{"intermediate_size": 1536, "vocab_size": 8192, "norm_place": "pre", "rope_fraction": 1.0, "attn_scale": 0.0884, "bias": "none", "init": "normal", "init_std_down": 0.0, "optimizer": "muon_variant", "learning_rate": 0.0025, "beta1": 0.93, "max_grad_norm": 2.0, "batch_tokens": 131072, "train_tokens": 861900000, "dataset": "wikipedia_en"}
MLP neurons of a small language model. Each row is named by its layer, matrix (gate and up: input weights) and neuron, and shows model dimensions 144-207. Each number is 128 + 32 x the weight over its row's rms, rounded and kept within 0 to 255. A neuron's up and down rows have the sign that makes its largest values positive.
A block is one neuron, or neurons of one layer that tend to fire together. After each block is what it responds to, as a language model described it from the Wikipedia text at the highest values.

L11.gate155 [131 137 136 154 176 135 107 122 100  94 157 156 106 137  72 101 151 124 118 167 175  95 147 174 133 113 130  54 112 118 104 137 115 144 131 136 128  63 103 172 138 153 127  86 135 155 109 140 117 129 166 105 140 179  99 151 176 189 113 105 193  96 173  88]
L11.up155 [122  86  98 120 138 130  98 141 146  69 119  74  80 147 155 106  89  61 118 122 130 107 162 163 114 158 133 103 136  83 148  80 155 107 105 127 154 137  98 118 142 166 132  93 174 127 139 124 106 125 180 217 139  97 154 110 142 160 111  78 165 126 117 126]
L11.gate302 [116 117  96 189  94 121  92 134  58 100 189 105 167 125 107 150 139 213 162  73 153  79 144 143 110 121 112 107 160 113 175 146  73 122 101 140 137 186 142 160  87 137 134 101 123 139 172  94 196 102 140 109 189  85 166 113  88  84  83 142 118 153 139 124]
L11.up302 [156 100 112 140 107  84 117  56 104 102 206 134  85 157 117 166 135 158  96 152 118  99 125 110 161 157 114  94 195 150 144 186 123 192  90 146 158 117 126 132  73 132 108 145  96 155 112 154  96 126 147 164 173 131  60 132 139 146 150 141 152 110 124 160]
L11.gate316 [103 210 184 126 106 121  87 104 146 121 162  85 114  97 154 123 130 110 117 179 139 142 143 106 169 120  90 102 200 135  92 145 182 126 140  69 115 111 110 136 110 152 117 167 114 118 148 170 168  94 141 144 113 126 124  68 104  84 118 148 128 163  97 105]
L11.up316 [ 57 131 154 117 144 101 170 119 164 143 110 102 131 127 128 119 153 131 194 115 211 190 136 104 135 143  85 135 152 116 102 137 151  94 122 163 121 138 105 150 174 109 125 111 168 132 126 160  79 115 103 106  63 100 116 150 101 129 139  88 147  96 157 114]
L11.gate341 [158 145 100 100 163 183 105 167 100 126 193 158  68 136 111 177 128 127 118  88 144 147 108  95 112 141 201 116 108 140 133 129 162 126 146  72 156  42  68  93 155 134 131 125 173 136 171 121 178  82 132 163 142  54 155 160  84 166  88 128 121  90 134 120]
L11.up341 [156 143  99 117 173 119 108 116  97 137 129 200  82 168 117 148  64 118 128  86 158  87 150 163 204 112 164  98 108 104  98 145  92 133 174  69 107 140 197  82  92 116 131 167 125  91 201 140 140 107 134 176 166 142 135 176 112  82 114 136 110 120 153 174]
L11.gate591 [108 182 154 108 121  65 103 150  91 171 187  89 156 124  97  93 114 140  89  85 135  78 170 114 120 142 163 146 103  98  96  85 149 152 198 117 108 116 183  88 183 147 188 193 157 170 127 138 173 150 131 116 121 114 119 180 113 137   1  68 128  75 103 162]
L11.up591 [115 175 180 129 146 123 140 147 126 150  88  86 213 142 116 147 116 106 102 114 162 144  96 144 125 173 124 128 100 198 148 189 156 129 177 172 164 205  83 215 156 179 156  92  79 128  78 147 114 106 101 111 145 170 156 176  77 169 118 153  82 121 125 146]
L11.gate639 [111 138  83 147 134  82  52 105  46 161 133 103 131 124 116 115  74 192 119  96 119 142 175 187 110 105 117 175  89  68 178 150 154  93 147 100  97 143 106 193 114 114  76 153 123  99 104 126 109 100  75 106 167 142 108  79 117 128  56 186  87  72 120 164]
L11.up639 [ 92  77 106 106  85  67 160 156  68 134 190 120 121 122 166 118  76  94  71  92 137 150 110 148  79 104 147 142  87 125  93  90 175  66 137  83 150 147 145 130 148 170  83 130  83  80 159 126 104 140  81 111 153 143 131  96 138 105 154 146 117 202 112 161]
L11.gate718 [122 113 135 151 154 127 141 176  89  94 127 175 164 181 131 156  94 155 142  91 107 124 135 126  51 112 155  94 127 141 119 110 119 168 183 104  65 116 100 151  82 187 102  92 110 103 132  88 101 145 136 167 161 150 138 126 119 198 107 111 149  98  92 127]
L11.up718 [103 170 135 172 155 122 111 154 101 174  89 136 123  89  84 149 124 119 159 124 106 149 145 137 200 154 122 106 123 129 155  73 109  73 165 113  33  67 155 143  97  98 102 177 135 102 161 133  88  83 151 137 113 140 161 119 149 120 165 104  91 134 152 123]
L11.gate914 [ 97 121 196  75 102 117 129 152 104 139 134 100 104 162 105  92  69 163 152 111 104 139 136 140 103 122 104 109 153  89 129 164 100 119 132 147 164 133 123 134 141 116 134 163 145 131 165 150 149  97 112  91 144 149 186 144  81 131  97 111 194 169 174 133]
L11.up914 [ 90 118 121 133 121 121 138 185 126 153 135  75 153 137 109 134 124  82 179  68 111  74 129 115 125 136  99 128 133 147  86  83 135 176 107 143 158  87 129  72 194 136  99 142 132 127 155  95 174 172 116 116  95 113 187 119 141 114  97  96 141  97 130 146]
Ambiguous word-start fragments. Short tokens like a or he that begin a longer word (a-quatic, he-els, he-lmet), plus the middle = of === section headings.

L11.gate646 [168 129 128 191 126 141  98 146 137 105 116 125 132 173  70 105 152 119  83 103 152  84 110 163 133 114 135 147 142  88 119 176 147 117 142 149 162  64 119 133  60 162 118 115  94 105  93 129 128 192 140 153 123 130 111 107 131 158  94 112 155  86 104  65]
L11.up646 [126 103 117 169 104 118 156 127 118 143 142 163 142 137 130 184 160  83 144  74  72 104 131 140 114  45 122 129 180 172 129 116 172 146 128 116 139 136 133 117 161 153 101 119 176 147 152 148 143 127 140 127 136 113 169 112 144 135 190 146 107  75 152 178]
L11.gate772 [100 134 160 136 172 106 108 175 112 121 110 134 170 121  81 133 131 119 164 118 146  36 149 140  79 142 148 123 137 124 128 108 165 130  78 138  97 139 160 139 179 126 140 135  95  67 120 124 104  81  67 112 150 166 111  80 142 138 122 112 197 100 154 152]
L11.up772 [149 137 120 174  85  68 146  65 112 159 143  97  78 126 169 102  64 170 118 119 145 106 132 133 183 105 111 146 136 191 175 119 141  75 116 128 124 135 189 128 116  87  61  82 155 156 113  80  96 136 121  76 100 139 151 145 174 108  99 144 176 129 129 119]
L11.gate858 [117 158 122  82  98  64 113  86 133 148 144 111  72  52  65 129 181 137 118 135  95 153  77  90 179 102 119  70 144  88 118  81 127  79 118 104 150  86  82 125 130  79 141 117  89 125 137 118  81  86  93 149 153 192  96 141 155 168 133 104 135 105 126  74]
L11.up858 [110 130  79  63 121 148 159 137 110 144 118 122 128 108 100 153  92 121 103  98  66 171  76 124 128  79  69 151 113 124 171 100 101 122 116 146 104  88 144 132 139 127 179  90  55  99  79  83  96 128 110 140 141 169 132 155 118 168 119  92 130  78 160  62]
L11.gate926 [188  73 199  68 124 102 126 176  87  85 156  27 155 171 120 102 152 183  83 133 160 129 147 113  58 109 140 141 116 109  87 168 140 122 116 119 123 174 144 116 163  54 153 187 142 116 155 178 124  92 140  73 137 148 217 135 170 164 120  93 117 103 135 147]
L11.up926 [117 167  84 221 108 135 135 122 127 126 151 128 143 126 135 123 122  92 129 139  70 126 137 110 112  98 161  93 164 148 165 162 111 155  93 171 153 176 143 135 154 118 107 134  94 163 145 123 149 170 147 128  98 117  82 101  93 132 184 182 135 150 131 121]
L11.gate1256 [ 82 142 160 129 177  62 111  98  91 183 114 137 189 108 143 140 139 125 146 164 111 147 200 180 136 120  62  95 177 141 115 174 115 116 166  85 149 181 140  99 146 107 200  92 115  97  96 124  97 133 120 157 163 194 112  88  45 176 164 132 162 120 142 151]
L11.up1256 [107 158 142 105 150  95 129 102  95 174 163  94 108 139 132 157 101  76  62 115 130 171 134 162 119 168 110 132 102 199 135  97 111 157 101 135  95 147  99  81 129 140  87  96 174 121 140  58  95 116 203 114 139 143  84 109 201 188  66 143 167 107 161 139]
L11.gate1488 [122 145 133 186 134 128 148  54 120  88 101 115 136 154 109 103 138 184 143 123 184  98  55 135 129 143 148 134 171  60 121  68 133 133 121 117  86 113 128 158  76 127 195 164 123 114  35 138 174  94 128 144 132 222 116 163 124 128 141 112 143  72 150 102]
L11.up1488 [205 145 124 192  46  84  84 105 167 147 145 119 126 143 108  89 193 155 160 145  97 170 190 158  96  85 165 125 127 158 112 161 114 140  73 111 130 143 171 161 104 133 144  13 121 116 114 114 174 148 105 137 159 138 172 146 143 173 130 165 118  93 160 151]
L11.gate1493 [103 144 136 152 119 146 152 135  99 126 147 118 161 155  77  94 140 170 113 131 106  95  21 121 109  88 158 149 145  96 179 102 128 132 162 145 142  82 188 172 120 176 140 142 158  97 160  81 152  78 131 130 102 134 106 150  88 154  86 179 116 133 166 124]
L11.up1493 [103 156 140 158 208 102 153  95 130 183 112  99  61 144 119 142 100 141 125 107 170 159 175  98 106  84 105 117 141 133 113 103 115 143 161 164 174 124 159 128  87  84 109 149 137 114 148 189 132 158 109 101 118 132 108 144 124  93 106 156 175 100 107  98]
L11.gate1504 [155 110 127 154 134 101 118  98  57 128 117 228 144 107  90 137 124 106 154 141 133 189 120  99 161 156 111 163 127 103 180 136 118 149 128 124 179 120 128 127 131 134 168 141 123 143  50 123 128 163 116 108 112 141 152 126 106 105 147 194 165 117  99 139]
L11.up1504 [145 139 121 125  91 211  92 104 102 133 155 105 142 146 110 123  62 153  85  80 127 182 126  67 103  99 106 162 141  77 177 153 135 104 108  81 119 125  90 157  64 167 101 141 154 181  86 215 157 118 200 136 132 187 135 201 102 125 203 155 128 150 144 138]
Release-detail field punctuation. Punctuation in discography and infobox entries, mainly the comma or colon after Format(s)/CD, e.g. "Formats:", "CD,", "2×CD", and the closing quote after song titles in track listings.

L3.gate605 [144 140 199 141 149 120 113 154 143 139 164 128 125 134 148 143 157 191 110 186 131 146 155 110 134 134 121 137 110 130 110 127 157 123 105 121  99 125 124 136 170 107 136  97  82 133 109  68 108 147 100  88 152 178 142 131 155 170 175 141 108 203 128  87]
L3.up605 [103  55 191  96  97 132 115 131 154 108 166 120 155  92 102 144 117 148  93 160 123 163 169 117 143 183 114 158 125 131  99 127 135 109  94 145  67  66 132 141 162 106 134  72 172  95 148  87 127  96 102 131 115 184 103 144 145 101 115 166 134 140 125 130]
L3.gate608 [191 144 138  74 141 157 142  72 149 117 109 102 158 125 149 105 114 133 122 110 141 120 151 100 153 173 107 171 119 150 113 102 130  86 147 111 109 122  73 106  82 100 101 121  77 112 100 156 109 145 158 138 140 175 117 135  89 188 210 123 163 136 112  89]
L3.up608 [150  70 103 147 116 129 114 108 113  85 112 158 129  76 132  99  87 193 110 127 131 123 107 123 178 166 139 189 117 145  99  89 100 125 220 104 106  96 112 110  89  98 126  99 109 110 148 156 149 113  98 127  28 158 205 168 136 160 168 145 147 127  90 128]
L3.gate740 [112 130 121 142 213 187 164 140 150 136 112  87 168 109 130 143 143 174 132 102 145 160 112 153 101 136 105  90 108 172  91 172 118 175  90 123 122 151  26 116 133 103 102  27 171 114 136 101 106 105  53 119 162 118 140 169 121 126 100 109 153 122 172 166]
L3.up740 [105 137  63 113 136 152 193  99  47  95  77  78 152 118 133 137 132 184  82  96 120 171 103 121 138 106 128  84  84  92  62  94 133 113  86 160 150 163 108 151  63 176 126 111 114 143 139 101 117 102 134 121 142 154 160 141 137 168 155 191 135 115 168 137]
L3.gate1130 [122 163 116 107 123 174 101 156 111 136 131 158 156 146 170 109 159 126 151  94 126 137 105 138 141 137 134  98 110 117 212 174  88 144  78  58 134 153 106  82 139 124 107  98 163 203 160 123 110 124 177 193 123 106 136 126 144 151 100 149 121 119 147 109]
L3.up1130 [121 179 194 105 143 227 130 167 128 170 174 121 163 112  38 107 149 139 109 123 158  81 102  83 117  56 144  86 119  54  91 107  98 115  91  88 135 107 123  90 122 153  78 125 103 177 149 125 112  97 150 123 129  78 164 151 141 135 133 170 102 103 106  89]
L3.gate1253 [132  83 116 101  91 130 159 124 120 133 159 132 167 176 111 169 119 144 132 115 106  82 152 118 126 148  72 116  86 133 116 104 117 140  94 163 136  75 139 116  83 105 103 111 110 127  98  72 103 146 180 142 105 154 150 183  86 125 127 110 195 126 142 168]
L3.up1253 [153 126 180 167 139 128 123 178 133 127 100 171  80 106 137 130 124 152 113 115 127  97 133  85 167 105 152 105 128 158 139 151 154 137 141 103  82 156 139 140 118  94  94 145 161 107 106 113 149 128 170  94 112 147 152  94 171  83 110 142  96 100 109  76]
L3.gate1367 [158 157 128 149 200 202  85  78  80 191 127  98  99 129  84 110 148 158 113 132 130 138 115 100 115 120 143  99 135 112 147 171 162 189 164 123 153 132 114 110 110 130  94  76 107 155  77  86 177 146 107  58 118 168 134 155 170 159 144 121 160 192 100 110]
L3.up1367 [106  99 128 153 130 159 163 109 124 163  94 124  87 108 186 118 124 201 147 121 157 137 126 102  83 117 126 168 191 130 141 148 107 125  79 116 179 113 141  86 139 107  96 140 117 170  94 109 177 104 159 139 129 161 119  71 139 117 152 157 134 156 151  83]
L3.gate1446 [ 94 108 141 155 148 141 130 106 171  84  69 166  95 123  96 175 123 125 100 148 108 102 125 111 100 104 108 117  85 140 136 166 129 141 117 179  85 131 142 110 110 112 154 137 168 142 148  59  84 146 134 108 106 113  64  89  90 170  95  88 146  80 112 143]
L3.up1446 [168 102 116 143 135 110 156 125 148 155 123 182  73  98 180 102 169 132  92 201  73 133 127  97  75 121 141 135 168 111 124 117  93 130  76 134 155 132 148  25 155 133 132 152 174 176 108  96  90 168 172 135 107  79 130 141 109 144 160 157 125 122  97 154]
L3.gate1486 [119 172 164  38 105 109 113  97 155 194  74 161 122 120 147 137 195 141  91 133 116 165 102 129  59  50 135 130  68 161 152 121 135 164  86 178 120 100 121 118  61 116  96  96  72 110 147 130 115 116  86 141 131 180 117 141  69  82 136 157 143  82 141 111]
L3.up1486 [150 163 166 136 169  76 125  53 158 170 127 165 133 101 163 178 162 136 142 102 172 128 102 124 180 102 160 142  62  87 145 142  87 176 129  77 132  80 187 151  81 133 128 113 132  83 118 120 152 139 117 129 210 134  87  70  99  70 149 141 161 131 128  85]
Music release terms. Music-industry words in discographies and band articles, like CD after "Format:", Track in "Track listing", Tour, Chart, and Records.

L5.gate38 [ 69 129 150 172 129 108 118 127 125  80 177 122 105 140 140 155 153 115  99 133 157  68  97  97 167 166  97 117 113 104 144 140 122 157 146 171 153 138  77  67 114 111 112  97  94  63 135 119 146 175 163 181 117 163 122 155 120 144 167 129 163  94 110 110]
L5.up38 [153 149 148 203 159 148 145 145 173 128 108 142  97 148 168 106 122  96 163 169 153 133 154 154 117 124 108 147 112  94 183 110 115 163  77 101 111 149 119 148 110 144 154 114 109 113  98 162 116 106 172 141  78 174  81 176 105 110 137 119 128 159 135 136]
Abbreviation colons, word completions. Colons after country or certifier codes in album and game release lists (JPN:, MC:, NA:), and later word pieces finishing split names or words (batt-ali-on, Greele-y, Zan-uck).

L3.gate91 [124  77 147 134 163 198 144 158 150 134 184 110 178 111 144 141  87 126  76 146 101 203  63 122 174 172 173  97  64 136 120 182 116 137 176 137 133 121 163  96 111 142  86 121  66 149 122 115 180 150 172 156 139 106  87 142 137 163 125 112 111 134 123  89]
L3.up91 [148  58 108 159 112 121 172 109 144 145  86 128 166  83 126 132  92 134  90 179 161 141  87 160 144 157 130 165  92  70 220  79 131  97 128 161 114 153 117 154 149 162 144 105 126 153 117 188 105 139 148 144 141 154 166 186  74 117 102 136  83  81 142 132]
L3.gate193 [157 173 120 139 140 103 136  82 109 130 153  88 135 187 151 149 141 143 156  88  67  98 145 174 126 123 188 128  90 143 103 119 110 139 127 112 125 134 133 102 161 110 142 137  95 156 159 101 141 101 132  23 166 118 133 146 200 165 111 109 141 132 160  85]
L3.up193 [ 93 125 154 147 109 139 100 148 129 128 146  89 134  83 106 118 109 157 117 103 165 159 181 143 153 197  88  86 117 126 158 151 106 135 115 112 174 205 149 181  62 133 122 131 107 115 164  95 143 154 164  89  96  98 112 109 145 144 111  99 103 120 135 133]
L3.gate535 [131 173 116 160 133 115 151 107 121 100 174 124 168 184 135  96 139 130  59 163 152 124 113 169  58 111  92 110 184 123 161 140 157 150 130 141 145  94 123  83 109  89  97 191 142 182 118 133 102 156  58 143 104  92 137 137  92  80  82 100 133 143  72  99]
L3.up535 [ 74 134 102 164 178 122 146 148  99 131 159  94 127 156 156  80 167 107 117 139 209 101 126 186  94 182 188 132 196  75  94 135  84 158 139 106 138 146  99  94 124  93  94 158 178 178 199 146 128 120  77 163  93  69 137  87 173  75  71 131 125 203  97 170]
L3.gate861 [195 152 164 148 116  79 157 163 119 135  89 125 144  55 133 148  74 173 142 102 157 185 130 125 104 131 195  88  56 120 106  68 133 162 149 119 130 126 151 121 114 156 134 114 185 138 136 131 155 123 103  89 114  73 145 119 138 152 115 169 101  90 118 178]
L3.up861 [197 131 145 105 101 161 197 129 134 148 147  97 137 138 128 137 135 150  67  68 119 131 173 129 135 114 177  99 104 126  49 102 143 152 131 112 128 126 119 126 130 119  96 122 112 137 217 107 124 150 146  83 101  71  93  97 159 157 110 131 107 128 154 134]
L3.gate892 [119 130 148 155 152 245 120 176 180  54 138  87 152 152 146 149 120 110  61 176 120 164 171 118  68 161 124  41  83 104  61 142  46 127 165 112 100 116 158  84 142  95 163 129 174 121 182 126 109 155 150 111  96 137  53  95 101 152 135  93 120 119 112  92]
L3.up892 [128 122 100 143  80 164 110 152 195 127 174 162 139 139 135 137 157 153 181 229 140 132 134 117 176 132 154 156  87 137  83 101 184 142 139 129 125 111 137  97 105 112 118 171  92  77 117 100  90 127 105 113 103  71  99 100 149 127 136  77 108 163 128 124]
L3.gate1091 [194  79 142 136 120 111  65 149  60  98 103  84 113 132 115 162 167 159 127  96 114 146 123 120 120 112 166 121  77  89 108 171 143  75 114 111 107 150 178  94 137  97 132 103 134 143 113 154 136 117 170 134 105 107 151 135 154 114 144 100  81 104 109 120]
L3.up1091 [163 109 105 125 168 164 130 175  71 161 115  63 107 103 119 111 180 165 139  99 146 142 104 137 139  78 117  82 133 113 135 118 118 103 183 115 133 143 190  91 134  82 122 112 160 132 197 137 181 151 161 142 112 133 103  75 185 140 162  81  87 164  92 129]
L3.gate1252 [169 151  97 111 120 124  75 145 141 115 137 133 150 145 165 169 138  92 118 124 118  59 196  97 134 106 140  92 120  72 153 104 226 122 171 133 105 170 125 122 108  74 141  92 166  98 118 194 146 150 132 120 139 165 102 145 125 130 108  83 109 144 131 140]
L3.up1252 [ 98 169 150 123 128 123 110 146 121 134 111 123 131 123 148 155 151 146 111 146 134  85 120  94  88 104 144 159 122 105 114 136 129 184 198 143 169 189 179 147 106 113 132 149 141 106 162 174 168  67 162 127 141 107 116 146  93  69 101 146 161  92 133 172]
L3.gate1311 [107 164 178 142 119  98 167 114 152 155 150 137  91 177 128 101 106 138 119 124 149 140 157 112 157 167 101 127 140  90 160 134  93 121 145 169 136 113 163 180  76 128 157 153 148  48 145 132 136 120  90 107 112 120 125  49 106 124  68 161 117 134  90 120]
L3.up1311 [ 69  99 175 108 142 118 108 101 168 160 134  58 123 116 108 114 121 149 122 173  92 173 103 148  83 159 152  78 137 111 129 103 134 195 145 145 123 129 127 101 153  83 143  92 113 142  61 163 168 117  92 128 152 116  93  92 130 202 107 218 188  96 165 157]
Section heading closers. The first closing = after the title in Wikipedia section headings such as ==See also==, ==Soundtrack==, ===Accolades===, plus a few stray mid-word pieces.

L5.gate515 [136 181 149 131 111 134 115 113 134 125 112  91 108 163 154 129  87 103 133 123 139 156 122  85  83 120 103 127 160  96 166 138 107 159 101  80 130 109 127 139 141 122 113 117  87  93 100  83 132  77  86 128 135 140 146 134 122 124  85 141 106 108 125 159]
L5.up515 [114 143 125 128  80 168 102 178 113 145  86  81  78 151 120 153 154 132 127 210 161  72 132 182  95 215 129 140  98 151 116  95 153 126 152 202 160 119 119 102 114 151 161 128 186 164 165 115 145 115 116 106 129 202 105  66 140  75 156 125 162 168  98 177]
Wiki heading closing marks. The closing = signs ending Wikipedia section headings such as ==Legacy== or ===2010===, plus word-final pieces like the ge in stoppage or homepage.